python train.py --n_layer=15 --d_model=640 --n_head=5 --n_kv_head=5 --head_dim=128 --d_mlp=2560 --vocab_size=18187 --activation="tanh_gelu" --norm="layernorm" --norm_place="pre" --norm_eps=1e-06 --positions="learned" --qk_norm=false --attn_scale=0.0884 --bias="all" --tie_embeddings=true --parallel_block=false --init="normal" --init_std_qkv=0.0211 --init_std_o=0.00386 --init_std_up=0.0211 --init_std_down=0.00193 --optimizer="adam_variant" --lr=0.000413 --beta1=0.9 --beta2=0.99 --weight_decay=0.48 --lr_head=0.00409 --grad_clip=1.0 --warmup_steps=274 --schedule="wsd" --decay_fraction=0.757 --decay_shape="pow" --final_lr_fraction=0.0 --batch_tokens=[65536, 131072, 196608] --seq_len=1024 --doc_mask=true --z_loss=1e-05 --train_tokens=879900000 --steps=6797 --dataset="wikipedia_en"
MLP neurons of a small language model. Each row is named by its layer, matrix (up: input weights; down: output weights) and neuron, and shows model dimensions 464-591. Each number is 200 + 40 x the weight over its row's rms, rounded and kept within 0 to 999.
After each neuron's rows, "fires on" lists the tokens most often at its 100 highest values on Wikipedia text that the model never trained on. A number after a token or word is its count.

L5.up441,191,198,268,195,250,180,169,176,205,203,108,228,166,188,189,200,226,237,227,221,229,174,180,157,188,220,236,256,299,344,168,115,163,230,157,247,216,220,198,179,213,163,93,210,197,186,157,235,214,135,193,162,188,182,146,187,162,106,248,154,169,204,267,238,192,219,254,181,258,225,242,259,270,168,227,229,202,224,201,223,205,150,149,154,242,208,262,130,201,171,238,178,169,159,223,207,182,151,210,219,249,233,166,178,201,199,245,180,232,236,198,194,164,199,237,208,204,179,216,252,242,244,225,256,174,211,171,191
L5.down441,164,267,290,185,177,201,177,245,180,213,206,275,175,214,284,174,129,220,218,231,233,220,173,228,177,123,313,196,242,263,146,207,171,236,198,168,225,189,185,163,270,248,214,207,164,211,190,214,259,193,129,205,255,154,187,244,209,220,167,99,146,277,163,222,217,210,201,179,169,208,156,236,187,207,226,217,130,197,222,200,222,268,210,215,206,197,190,155,150,194,187,143,254,230,206,248,195,188,189,214,266,182,202,238,199,167,193,222,259,218,224,214,211,150,290,209,210,216,145,144,170,276,232,194,178,134,246,211
fires on: " bl" 21, " h" 18, " \"p" 5, " \"w" 5, " aw" 4

L5.up2281,171,198,213,187,326,202,214,255,190,182,171,252,142,211,215,147,308,226,201,202,192,198,177,262,304,210,202,216,161,264,260,104,205,203,112,231,170,205,229,183,217,186,299,202,170,158,190,177,190,239,147,199,180,210,188,228,147,213,166,155,254,224,252,100,249,203,153,179,264,194,248,264,193,263,166,215,227,167,162,218,234,175,157,151,207,209,206,129,193,248,180,245,210,142,214,209,141,208,175,188,233,231,184,239,223,154,267,188,206,175,151,146,210,219,263,187,192,163,208,277,190,208,164,251,204,274,296,213
L5.down2281,209,146,185,194,204,163,211,191,250,171,223,240,154,227,228,159,227,255,165,164,286,140,116,169,226,223,154,192,203,199,113,138,185,217,217,208,246,225,164,144,128,185,208,211,169,277,196,223,144,233,205,141,181,167,180,196,194,269,249,190,153,227,171,232,280,198,283,231,196,200,194,208,212,132,202,258,178,149,198,215,210,255,204,199,180,262,150,214,210,237,183,218,159,188,173,190,217,196,129,214,238,236,162,221,188,197,182,147,151,177,160,238,204,240,205,187,210,173,264,183,166,94,203,213,240,217,235,204
fires on: " |" 30, " member" 14, " former" 10, " two" 6

L5.up645,96,201,231,175,162,253,232,247,211,159,258,264,160,201,222,214,206,211,210,205,252,172,166,161,212,155,220,179,164,198,213,269,215,243,223,177,105,181,182,314,231,273,199,190,225,184,256,194,172,184,153,180,157,136,174,237,164,140,159,207,155,201,189,221,215,200,173,119,237,182,267,265,107,193,230,185,186,168,203,196,251,145,207,192,258,119,193,140,254,136,248,243,198,268,238,227,176,200,188,199,198,177,173,285,151,158,184,302,209,232,194,233,223,172,216,194,187,215,248,195,214,203,174,218,164,240,238,198
L5.down645,222,141,228,217,142,137,234,195,247,216,248,176,171,118,205,185,218,192,110,198,179,261,203,199,197,197,170,222,203,226,221,175,212,168,278,238,203,194,188,192,174,280,76,212,238,160,184,193,160,190,204,168,205,186,261,172,77,192,153,204,218,287,144,210,131,187,290,156,178,210,241,194,232,155,171,189,186,160,206,108,139,118,184,251,242,124,163,252,164,207,284,230,254,169,196,212,233,186,196,120,144,228,225,193,182,241,177,190,157,140,204,299,193,187,151,208,198,142,178,204,236,161,184,259,146,216,215,240
fires on: " as" 46, " by:" 6, " Party" 5, " Succeeded" 4

L5.up1174,227,268,244,142,247,171,197,176,165,135,163,97,166,251,205,167,195,289,225,209,161,212,249,196,260,207,168,216,178,200,169,128,223,192,205,250,124,169,293,177,225,216,201,149,167,199,193,143,221,219,221,182,237,246,202,231,135,161,244,146,237,195,204,202,179,150,183,178,215,192,223,196,194,213,169,250,204,259,240,206,194,111,170,198,182,230,215,190,181,208,212,294,211,132,234,201,198,265,172,172,178,164,200,258,206,215,175,187,269,238,240,242,245,148,216,138,180,186,189,230,167,164,202,216,213,172,204,241
L5.down1174,249,185,246,196,207,218,248,170,239,243,161,291,180,179,239,233,169,252,131,238,186,220,195,127,245,246,235,238,186,185,241,170,255,210,161,187,199,236,191,170,230,218,256,263,148,126,162,155,239,225,138,195,149,133,251,186,177,162,211,184,246,244,130,188,194,173,256,199,177,230,159,215,186,197,233,257,213,223,228,176,229,231,271,222,252,227,176,194,229,260,209,274,115,229,311,280,194,266,205,191,103,220,255,226,207,142,270,164,156,224,140,191,189,157,221,154,178,185,176,248,153,252,150,224,175,238,158,184
fires on: " |" 69, " awarded" 5, "°W" 4

L5.up8,235,205,129,192,249,150,224,182,256,201,219,159,191,177,168,138,205,225,195,248,190,184,156,204,215,215,242,224,158,210,182,202,246,268,183,209,152,216,220,257,256,189,194,234,121,118,214,201,208,178,188,166,157,262,217,255,185,205,162,216,189,188,178,187,231,249,198,155,185,133,187,225,240,220,220,191,194,81,202,191,140,213,220,122,233,184,177,182,212,187,226,228,194,310,242,160,240,205,209,225,188,241,182,258,163,198,257,211,203,215,127,197,247,180,139,169,289,213,217,215,165,188,246,267,258,207,327,247
L5.down8,190,187,198,235,193,218,122,152,218,219,136,192,215,214,233,199,169,209,248,200,214,223,164,221,220,221,260,252,194,208,239,221,195,184,170,169,168,168,217,249,274,216,246,184,200,174,196,165,278,192,160,122,143,209,180,241,230,239,216,155,166,264,275,208,245,221,156,230,216,130,200,164,227,219,165,266,153,123,124,174,244,169,248,183,190,182,242,160,202,194,266,127,191,197,215,244,174,196,207,134,221,204,239,199,178,272,151,247,128,219,185,229,220,224,207,195,217,207,196,247,140,173,205,254,213,178,178,166
fires on: " |" 28, "|" 16, "}" 11, " Infantry" 5

L5.up925,181,227,216,199,300,228,244,274,172,168,232,268,173,217,80,207,189,210,179,202,131,176,189,236,331,183,199,247,186,211,196,158,229,207,156,195,145,171,164,219,190,144,233,251,212,126,190,167,164,218,203,191,180,218,187,237,217,178,199,177,198,173,151,226,203,236,201,274,292,249,208,196,205,194,166,213,181,136,262,241,168,144,249,135,234,119,245,192,189,174,230,171,193,209,186,196,241,216,223,204,185,194,194,214,231,172,165,160,259,254,212,144,190,217,172,165,159,190,229,179,252,236,287,208,188,201,195,268
L5.down925,292,196,179,106,219,178,155,199,239,261,152,151,226,168,302,236,192,174,173,215,198,249,196,215,237,198,192,170,186,150,187,290,230,201,175,153,234,191,269,85,117,183,164,247,175,184,233,209,199,189,210,201,208,218,168,197,172,217,131,129,249,176,167,161,226,194,216,131,251,218,145,221,202,304,164,157,241,219,208,197,168,292,240,123,161,232,199,228,194,215,178,253,262,173,252,253,179,225,256,241,198,129,175,248,179,238,193,75,180,181,194,199,165,250,147,286,184,277,194,248,221,195,224,182,156,233,217,256
fires on: " |" 46, ";" 11, "):" 9, " Writer(s)" 5, "\":" 4

L5.up970,158,229,183,190,227,225,218,232,192,208,223,205,196,214,164,197,237,204,164,224,153,166,193,142,195,201,126,247,230,206,190,182,251,245,220,209,190,210,216,163,196,220,229,220,223,207,160,197,216,256,178,217,191,170,229,255,161,169,213,126,206,77,190,119,192,238,178,199,258,208,192,201,200,227,259,249,215,236,201,224,179,217,222,107,179,249,327,214,207,157,205,176,203,145,225,230,242,185,182,249,235,176,222,175,150,236,196,198,172,159,284,186,244,147,231,213,163,147,161,292,226,134,228,297,201,201,170,190
L5.down970,171,122,128,231,119,229,225,193,270,210,214,221,195,181,226,253,184,237,178,197,116,173,239,114,178,170,165,217,226,208,234,129,201,198,199,157,189,271,261,190,146,251,246,149,236,195,231,241,214,191,194,230,182,186,243,229,194,285,233,141,158,173,215,115,215,182,239,196,195,206,253,259,194,285,165,233,206,222,200,178,155,153,232,166,208,198,193,219,214,243,173,211,170,119,190,121,266,202,156,229,228,162,193,191,133,136,181,221,105,196,244,228,253,158,220,247,242,120,178,262,264,173,241,219,199,193,178,226
fires on: " K" 100

L5.up903,197,232,236,183,198,185,199,268,170,170,241,236,225,217,182,176,207,207,190,230,216,197,206,195,198,164,205,189,231,164,235,251,208,101,198,175,140,229,229,199,226,250,197,186,220,180,176,202,147,206,177,260,196,189,166,247,183,188,199,201,244,204,278,235,244,193,113,196,225,188,174,133,228,204,211,239,216,159,230,216,173,164,148,170,234,162,214,180,204,216,232,222,237,234,229,138,202,271,243,194,162,144,156,199,159,181,223,159,310,171,222,226,168,139,167,168,207,199,270,172,188,125,134,242,210,161,268,233
L5.down903,241,224,225,192,218,201,154,189,196,170,132,230,174,188,203,292,152,179,207,211,201,165,225,201,258,208,143,220,190,194,140,111,182,150,182,124,123,226,194,144,182,201,247,202,173,173,216,197,183,239,154,260,104,175,228,150,218,168,228,210,161,206,175,149,222,170,227,186,206,287,255,199,214,233,148,160,153,217,251,252,182,200,131,224,220,203,212,225,204,251,158,196,222,236,192,208,154,185,200,242,108,181,201,268,240,179,226,229,187,212,239,185,258,154,210,240,204,149,192,222,156,216,292,225,162,192,187,154
fires on: " |" 47, " they" 6, " where" 5

L5.up1016,202,183,174,182,221,236,216,337,223,220,148,192,204,218,212,154,219,181,229,197,184,224,160,193,274,206,130,189,169,229,140,122,217,226,114,157,190,174,260,245,219,206,223,216,199,189,186,131,185,231,202,195,177,250,210,220,188,196,159,280,116,164,285,198,188,234,131,213,198,252,160,147,212,205,201,195,219,248,217,242,144,243,182,110,190,189,203,134,268,148,163,276,228,144,202,200,123,196,235,225,209,258,269,194,264,190,231,234,202,236,196,216,198,155,183,190,172,231,214,226,228,162,254,162,226,197,236,187
L5.down1016,191,193,235,210,194,209,249,208,207,114,170,202,217,296,252,137,196,179,246,185,223,245,219,195,195,186,153,206,218,216,223,149,228,220,199,239,198,174,212,206,153,221,185,198,251,241,187,225,135,218,233,204,228,157,194,174,216,201,196,223,216,204,134,214,187,152,178,129,161,131,255,197,218,175,192,164,261,236,231,159,194,149,232,160,225,239,213,213,190,252,172,222,233,262,196,246,289,245,187,224,230,208,168,232,222,283,161,176,193,151,167,238,261,190,207,200,241,217,163,180,187,203,186,263,213,208,152,130
fires on: "-" 27, " =" 13, " |" 8, " to" 7, "|" 7, "an" 4

L5.up11,211,184,185,177,222,150,255,308,155,182,198,252,169,199,153,100,211,234,150,246,198,200,185,209,212,146,126,185,254,228,216,140,175,182,175,217,210,202,208,207,169,167,189,210,248,276,142,189,191,208,148,206,217,243,232,201,163,149,242,192,198,171,171,199,172,222,217,219,228,161,188,159,204,226,234,226,208,193,226,246,131,183,185,112,218,235,217,226,216,179,155,215,208,157,276,141,240,180,178,200,239,232,232,211,192,211,251,218,150,170,244,207,217,203,162,179,168,185,220,189,235,199,210,145,166,184,194,197
L5.down11,231,215,275,216,193,169,170,265,185,170,151,219,176,163,199,134,189,221,167,231,123,200,245,207,188,195,207,178,203,217,182,188,175,211,224,226,230,226,145,181,217,253,199,187,186,197,184,148,208,149,219,208,219,214,191,243,214,238,277,222,144,167,262,238,189,170,197,195,188,297,206,232,129,233,113,173,172,233,183,159,124,224,214,148,200,199,162,264,166,213,282,168,268,175,236,183,192,143,208,207,271,204,118,201,160,218,200,276,158,207,165,250,295,212,53,193,168,263,209,146,250,221,193,172,203,178,187,193
fires on: "\n " 33, " (199" 15, " /" 11, " →" 5

L5.up920,162,244,193,266,204,258,159,289,174,247,243,165,187,145,213,168,214,194,198,212,176,142,202,159,216,183,164,205,213,170,113,221,233,203,213,232,242,206,209,207,180,166,242,180,202,190,165,174,200,226,193,223,235,259,209,231,203,207,213,174,184,195,220,200,211,163,227,222,200,168,125,146,163,119,208,180,252,194,229,211,140,198,211,171,127,168,272,251,224,256,188,251,148,229,176,174,208,176,201,272,241,259,218,253,261,225,259,195,324,200,182,225,161,246,170,206,202,192,241,235,171,230,238,313,217,204,216,240
L5.down920,229,218,237,149,233,174,171,273,255,244,169,218,282,235,311,140,155,247,198,257,262,154,165,183,257,148,187,259,141,210,252,190,224,135,168,197,171,221,179,255,150,182,193,208,203,263,193,181,188,246,251,123,166,247,201,254,218,163,138,186,176,186,203,149,217,188,221,136,223,197,223,139,242,178,186,176,160,160,270,197,221,220,225,187,228,218,206,206,213,181,229,271,201,213,152,204,213,231,163,209,176,207,172,168,220,226,174,134,225,224,195,268,194,204,277,125,183,280,176,211,202,266,205,254,204,143,250,131
fires on: " St" 24, " St." 15, " Star" 9, " High" 4, " School" 4

L5.up2511,240,176,198,181,190,257,178,204,189,194,206,180,166,199,188,149,291,217,167,251,195,147,226,200,175,296,190,199,184,246,203,261,180,157,189,245,180,198,282,206,233,171,231,180,222,194,202,195,221,178,162,246,158,246,246,203,125,155,227,118,135,177,231,155,295,209,171,167,202,205,205,206,247,171,178,192,209,230,159,226,230,165,226,163,239,267,205,170,224,194,156,189,224,154,236,210,163,232,205,178,245,179,132,215,229,157,248,214,202,174,183,166,226,165,292,183,159,182,287,214,215,236,158,199,273,214,181,185
L5.down2511,186,193,230,175,152,201,194,117,204,104,175,240,230,181,213,191,196,206,269,147,198,179,186,202,181,193,255,206,183,226,176,250,218,209,262,171,192,258,196,144,161,125,231,243,149,254,232,246,216,167,136,172,257,237,184,239,203,200,269,193,176,189,265,210,256,205,224,187,126,173,213,156,190,262,231,183,173,244,169,204,188,233,122,179,249,259,128,219,201,165,156,246,204,268,231,174,206,169,220,284,136,163,204,140,173,157,205,165,185,235,269,255,250,159,167,210,160,215,167,159,180,240,164,261,123,219,172,165
fires on: " her" 35, " his" 13, " His" 4, " him" 4

L5.up495,179,239,209,159,254,258,172,210,182,178,220,213,171,159,171,145,238,209,210,248,256,224,235,214,200,175,178,242,176,279,187,204,249,272,172,244,200,197,198,211,207,208,221,195,186,186,141,221,182,195,193,162,227,124,168,257,86,173,229,220,136,222,275,168,239,209,229,150,224,220,245,213,236,173,167,225,208,262,171,235,158,211,170,173,228,167,254,159,192,134,181,174,251,172,262,213,146,213,148,260,278,207,222,214,223,253,198,246,205,243,190,135,213,208,229,213,115,242,166,229,219,125,153,199,211,237,228,196
L5.down495,227,258,219,202,200,219,319,145,196,218,157,185,222,164,219,203,169,187,203,197,181,170,143,171,141,160,213,184,224,275,157,273,248,135,145,175,239,175,260,239,178,181,196,200,153,245,168,261,254,215,240,163,246,217,158,60,223,168,164,167,213,178,218,179,220,99,258,134,148,200,139,169,207,216,261,150,214,143,187,176,258,240,169,249,149,246,211,197,176,212,241,186,241,240,154,117,185,218,163,194,223,195,205,244,139,234,249,163,222,183,174,192,193,212,222,207,239,236,193,211,203,166,125,177,248,153,195,228
fires on: " a" 45, " =" 43

L5.up1966,101,178,238,165,147,257,212,295,169,165,236,196,169,175,260,81,239,209,181,175,191,212,124,208,158,242,160,214,198,195,191,249,234,147,221,226,174,227,176,186,182,240,249,193,136,224,178,223,193,252,182,266,154,232,197,178,178,170,163,201,167,179,229,206,224,160,191,217,220,161,223,209,194,111,193,207,197,191,237,206,161,246,137,168,107,227,202,175,242,160,225,250,235,166,211,173,230,236,215,229,180,234,152,191,212,192,154,227,315,271,153,105,188,122,212,175,212,327,200,199,265,162,160,195,202,203,206,223
L5.down1966,189,195,205,218,216,255,225,229,208,188,166,178,198,242,226,193,180,244,193,195,145,250,216,228,174,190,210,201,243,189,165,225,217,108,200,239,84,210,211,181,197,197,202,213,262,136,213,198,208,210,171,185,216,212,233,257,220,234,213,182,320,203,218,131,252,252,224,192,166,252,113,115,184,182,157,189,224,262,171,177,157,216,165,138,346,245,216,282,282,226,142,142,145,247,180,335,161,181,134,208,204,232,190,115,160,139,215,218,277,174,306,239,143,167,207,170,224,184,138,221,136,163,182,204,144,130,149,184
fires on: " |" 48, ".2)" 8, ".9)" 6, ".4)" 6, ".6)" 6

L5.up955,254,216,165,171,206,198,182,234,175,187,233,121,191,225,193,189,183,218,204,276,207,166,192,174,207,234,133,211,264,224,228,254,233,196,168,249,165,210,170,235,122,155,163,182,147,142,167,300,157,242,148,232,154,195,185,183,189,174,269,165,169,206,219,179,160,195,209,319,209,174,217,126,153,48,248,202,219,223,249,218,172,195,189,177,144,210,237,178,202,176,192,130,199,258,217,205,219,239,187,241,258,193,156,192,162,250,225,198,215,214,208,216,168,211,195,137,202,228,269,210,154,223,231,157,245,219,161,173
L5.down955,151,174,217,214,203,188,148,199,245,203,217,225,170,148,181,222,227,196,223,124,151,144,238,151,229,223,268,227,219,193,207,217,223,189,247,181,257,177,250,229,228,128,204,122,194,227,200,219,196,228,130,314,248,159,164,208,218,164,143,175,205,177,174,211,206,103,169,215,232,188,160,243,124,171,171,138,266,182,189,182,182,227,153,226,262,200,186,205,191,219,210,187,222,171,175,221,202,209,274,182,153,247,266,168,230,169,206,216,204,233,200,179,211,275,236,123,267,157,177,212,244,222,209,253,222,199,164,222
fires on: " El" 24, " Ham" 9, " Sa" 9, " Hor" 7, " Kar" 7, " Kam" 6

L5.up2095,209,170,260,206,207,234,198,259,173,189,143,174,165,152,212,144,224,252,229,275,300,189,220,153,203,150,210,265,181,290,269,196,249,260,94,188,195,204,160,184,212,249,179,160,192,250,99,233,249,146,164,114,235,160,194,236,163,180,231,145,161,173,207,252,225,305,219,188,221,189,181,229,176,225,217,252,196,262,189,171,175,238,205,167,234,140,248,186,237,140,160,132,213,193,256,223,145,207,182,226,289,168,196,194,143,299,220,159,155,256,161,167,238,155,148,237,184,175,251,249,205,198,167,229,212,227,177,175
L5.down2095,215,195,139,118,239,186,205,178,255,193,240,225,223,185,176,259,159,194,238,162,167,207,276,215,119,227,181,208,192,179,194,174,185,150,210,255,178,192,221,286,223,139,223,183,231,189,200,189,179,168,204,217,197,206,203,230,230,166,161,147,165,218,154,157,108,142,173,272,203,145,169,272,181,189,134,287,144,179,207,180,214,220,244,205,162,185,197,150,185,163,170,204,163,177,183,219,286,199,189,116,217,274,243,273,155,157,169,233,183,204,166,188,193,182,198,220,243,212,156,150,282,180,198,200,157,192,199,216
fires on: " T" 60, " h" 24, " j" 7

L5.up347,237,216,254,137,226,252,195,228,182,217,157,217,178,183,162,156,199,199,221,175,180,171,188,218,237,122,207,225,195,215,174,169,176,211,128,212,113,224,193,122,148,163,321,240,228,135,140,187,219,170,173,146,167,218,150,254,175,142,209,207,218,189,220,254,219,283,210,139,272,163,232,246,210,212,169,239,148,196,197,266,235,232,166,190,195,207,262,221,229,93,209,189,227,189,211,205,148,193,223,215,224,290,168,212,267,178,170,251,100,194,270,155,262,142,166,124,180,186,166,211,244,112,214,168,75,179,160,181
L5.down347,230,175,246,176,173,266,220,184,200,201,147,187,204,167,238,191,200,172,222,219,208,196,241,186,168,97,174,179,259,152,249,215,203,257,212,245,202,209,193,234,242,176,187,140,221,172,192,250,184,191,249,204,187,187,153,230,225,97,204,183,220,180,245,199,197,230,185,162,131,179,218,197,189,230,194,202,205,154,223,168,192,220,183,163,179,270,221,239,199,158,234,189,212,249,200,188,192,211,170,97,201,150,190,171,176,273,162,171,216,243,253,188,211,250,123,163,206,220,218,198,232,266,223,242,222,246,276,152
fires on: "\"" 76, "\"," 8, "”" 6, "'" 5

L5.up1889,226,218,218,231,233,98,181,198,168,275,217,146,210,202,148,200,233,197,136,194,148,162,197,258,192,186,115,203,196,225,177,163,248,227,138,205,218,187,214,198,256,120,213,204,274,213,173,196,212,182,142,136,171,148,177,242,207,175,185,210,192,165,226,150,202,204,184,189,319,161,226,194,206,235,202,213,86,207,166,257,159,199,218,178,150,245,202,257,150,69,226,206,211,155,205,165,206,207,246,198,267,190,212,172,180,179,181,170,205,218,222,216,271,182,212,212,257,154,204,265,138,178,120,208,208,260,159,147
L5.down1889,140,173,173,179,180,205,240,251,192,202,219,201,202,279,205,176,195,234,210,177,230,173,199,215,143,250,158,194,264,268,194,141,161,247,328,167,224,153,236,232,200,223,236,178,167,176,203,288,166,218,234,205,150,185,256,213,233,223,236,247,220,227,337,231,181,274,188,247,161,237,202,218,184,211,243,137,190,256,188,124,216,189,127,267,184,228,159,141,146,157,163,199,92,194,163,92,199,249,238,174,253,169,242,172,196,253,178,186,189,232,192,233,251,216,199,168,201,174,129,218,190,218,223,167,117,186,161,190
fires on: " back" 34, " known" 9, " up" 7, " both" 6, " same" 6

L5.up2351,156,171,176,190,169,83,211,276,211,230,228,153,152,179,152,160,224,178,218,256,224,199,239,233,245,185,243,224,214,319,191,230,237,221,236,229,178,178,188,236,182,192,189,240,198,197,174,235,254,240,197,222,178,260,247,235,191,185,218,161,104,186,282,185,213,223,161,203,174,172,222,188,225,243,247,238,232,170,259,204,207,215,250,133,200,256,200,196,314,190,168,206,162,223,186,156,173,203,197,236,229,204,199,170,196,236,222,181,241,242,163,153,107,120,108,192,279,287,133,211,251,173,182,264,176,182,177,254
L5.down2351,286,232,253,180,152,200,250,220,230,173,128,267,219,187,235,247,163,201,188,171,205,101,242,187,236,242,202,207,180,225,196,163,288,195,193,195,226,187,126,146,207,209,215,174,284,142,168,227,219,183,263,214,258,238,151,200,294,178,191,200,154,313,193,218,152,193,206,199,200,225,162,198,213,294,151,181,142,190,176,202,150,202,180,125,228,173,190,181,253,250,218,128,147,101,205,158,215,189,239,175,215,166,235,207,184,269,214,250,152,229,215,267,222,144,266,264,226,207,241,200,289,226,235,153,182,210,190,181
fires on: " |" 45, "|" 30, " Star" 4

L5.up1078,265,168,210,205,193,242,106,309,172,224,273,208,233,143,141,223,206,179,213,238,320,211,253,228,205,180,183,223,190,209,152,253,196,219,188,149,183,249,257,217,168,236,231,158,205,249,144,229,231,172,159,213,239,161,148,136,212,115,282,193,181,183,165,203,219,219,174,207,245,270,244,176,212,134,193,183,240,130,153,215,205,185,183,132,197,201,230,165,274,176,197,161,181,206,235,214,191,185,292,147,247,169,196,212,209,262,224,249,188,141,129,160,189,218,160,223,99,255,174,216,213,189,148,155,214,248,131,179
L5.down1078,197,238,226,206,175,168,211,208,189,239,147,209,226,176,240,219,149,216,263,164,189,260,162,225,138,112,215,248,248,196,211,201,219,161,151,209,210,178,246,208,190,226,131,243,221,172,198,182,176,245,202,148,210,265,185,271,187,223,203,178,243,180,250,158,139,274,161,143,270,199,188,215,116,153,232,146,208,226,161,170,224,180,186,209,185,253,243,243,137,202,187,198,150,161,161,173,240,228,123,221,215,293,187,166,154,80,214,144,206,237,317,261,266,183,106,240,140,195,273,226,165,224,180,293,248,205,260,209
fires on: " a" 43, " $" 8, " This" 6, " A" 4, " became" 4

L5.up460,209,195,265,150,226,200,218,238,223,148,150,188,167,203,154,147,240,194,256,201,208,170,206,163,206,229,225,225,126,218,137,234,158,200,197,278,248,231,174,194,205,164,150,164,232,152,207,202,260,189,174,246,186,245,219,237,168,132,192,190,193,206,216,256,374,190,230,183,244,196,236,172,217,214,188,195,213,118,186,318,214,189,187,166,175,288,260,202,279,121,140,112,143,184,200,104,113,223,280,213,245,245,170,233,170,184,212,233,229,198,158,147,207,114,229,152,218,205,171,179,205,136,145,223,163,183,174,252
L5.down460,150,178,176,141,155,202,161,215,164,192,207,224,215,208,232,242,181,233,174,240,228,143,186,198,221,203,128,200,215,206,237,172,277,221,196,239,178,189,195,163,235,187,164,257,212,220,228,211,200,173,158,172,223,179,250,207,260,151,186,180,277,219,233,174,153,178,165,202,194,203,159,247,115,209,176,135,198,264,185,203,136,215,172,209,196,209,193,197,192,208,225,199,265,170,186,244,220,199,229,256,224,190,195,262,214,241,175,216,85,234,279,171,280,116,191,171,223,224,202,183,135,263,198,240,154,176,177,205
fires on: " her" 29, " his" 8, "\"" 7, " him" 5, " me" 4, " himself" 4

L5.up2062,138,241,111,207,246,205,199,283,213,182,191,223,143,214,195,211,235,218,113,195,144,211,165,189,229,238,166,183,215,203,184,175,264,206,201,183,141,181,187,218,200,238,178,208,216,224,204,163,163,224,205,233,185,167,212,187,197,209,185,199,263,207,176,150,173,162,248,143,209,132,185,201,203,213,170,213,203,204,166,184,159,204,189,183,232,227,151,136,241,136,180,179,255,268,244,211,109,234,194,246,244,214,240,262,212,234,186,197,243,230,260,174,191,194,261,142,154,280,203,255,248,146,176,206,184,168,191,158
L5.down2062,104,224,216,181,227,159,154,200,138,186,165,249,181,191,162,179,267,216,283,188,177,191,251,194,174,210,228,222,179,212,199,149,235,123,212,279,160,225,95,291,143,205,178,212,206,227,228,187,188,204,252,171,223,127,193,129,197,212,228,214,224,196,203,233,210,197,170,187,187,293,173,137,182,127,259,160,219,110,106,173,219,251,241,223,196,237,213,286,132,211,255,207,138,237,165,230,263,198,201,175,230,195,215,206,122,202,227,144,232,265,174,219,198,203,199,297,181,187,199,197,196,127,241,210,243,161,223,226
fires on: "\n" 43, "_" 6, " NM" 5, " a" 4

L5.up869,200,241,199,196,303,182,200,260,182,207,203,216,168,233,159,198,203,184,193,203,237,205,237,123,279,176,175,168,270,127,172,177,245,219,133,223,145,227,173,237,246,169,191,197,199,167,197,237,181,225,199,211,214,194,194,269,223,192,224,181,210,234,248,193,228,209,227,219,211,226,227,191,154,146,231,207,218,189,170,147,139,196,126,185,188,142,142,132,189,159,237,189,247,216,219,174,171,188,228,221,199,189,203,179,196,173,231,189,272,245,248,173,249,190,170,92,213,260,225,188,212,194,192,263,161,208,267,247
L5.down869,235,195,149,205,195,136,242,209,236,233,173,248,223,190,215,243,199,222,190,188,195,194,306,250,192,207,248,156,213,159,126,206,199,230,214,180,193,221,252,249,261,213,257,232,193,197,176,190,159,190,285,128,188,182,236,196,220,242,213,194,229,178,224,165,270,136,219,146,155,230,248,204,204,235,230,208,273,177,181,186,222,207,198,227,177,167,193,158,137,243,183,128,132,205,174,158,167,219,254,113,206,154,106,153,201,207,182,230,160,165,196,288,275,208,195,164,169,212,230,266,221,208,213,153,202,223,267,161
fires on: " |" 29, " suff" 7, " church," 6, " who" 4, " he" 4

L5.up2109,146,201,188,207,245,243,254,194,144,205,194,255,192,278,199,212,249,217,230,169,191,174,162,223,263,212,65,195,134,243,108,239,268,260,180,185,216,134,177,209,169,193,187,169,272,208,192,228,184,233,123,178,214,220,153,272,188,129,219,226,141,212,181,232,208,213,166,194,250,216,241,198,247,173,222,210,164,181,251,251,233,179,254,201,219,226,212,163,287,164,153,245,239,193,210,222,172,256,221,120,183,253,215,243,245,218,170,197,164,239,142,170,230,190,265,217,175,260,206,186,191,226,242,193,150,203,221,212
L5.down2109,239,204,234,151,176,219,228,197,252,169,157,231,159,236,222,230,182,213,162,218,209,191,210,222,197,152,191,260,171,206,165,189,232,200,232,202,211,212,230,163,174,227,167,244,240,180,224,232,146,182,171,238,197,180,243,198,202,214,173,147,200,211,121,165,148,203,181,255,243,241,195,194,136,246,249,196,182,264,229,163,277,164,215,201,197,228,226,192,164,159,192,210,243,167,244,148,257,157,202,236,197,131,217,196,151,193,218,169,132,154,192,216,214,252,199,205,224,252,122,239,214,279,276,203,210,223,211,227
fires on: " as" 18, "." 16, " by:" 10, " —" 10, "s" 8, " DF" 4

L5.up255,171,302,262,160,256,182,239,225,212,239,236,242,169,222,185,149,238,203,160,183,278,184,234,232,183,231,150,198,215,204,187,154,264,230,185,194,150,177,140,229,201,163,250,252,189,182,158,250,185,239,178,213,143,277,118,251,157,168,173,179,235,189,201,198,251,215,140,202,138,208,263,153,199,176,195,199,185,278,239,221,178,179,176,175,169,187,199,160,187,120,185,178,301,219,219,203,228,212,255,298,203,145,172,215,219,203,169,159,222,227,191,164,134,186,141,207,157,234,211,246,215,254,198,217,160,230,215,257
L5.down255,240,175,139,221,173,240,173,273,182,239,179,209,193,223,295,225,215,210,251,202,180,131,225,149,132,185,226,173,239,209,110,132,124,190,150,228,211,243,228,132,163,262,238,205,155,228,190,251,194,217,168,160,169,211,123,189,174,292,172,156,193,177,158,190,200,203,179,118,230,208,138,227,191,268,162,259,185,249,295,210,158,223,167,211,228,221,249,243,214,179,168,212,203,247,258,187,282,163,266,228,195,159,161,177,145,208,156,155,204,202,233,220,200,181,189,245,182,194,228,245,210,191,174,264,220,151,227,233
fires on: " at" 27, " |" 25, " number" 6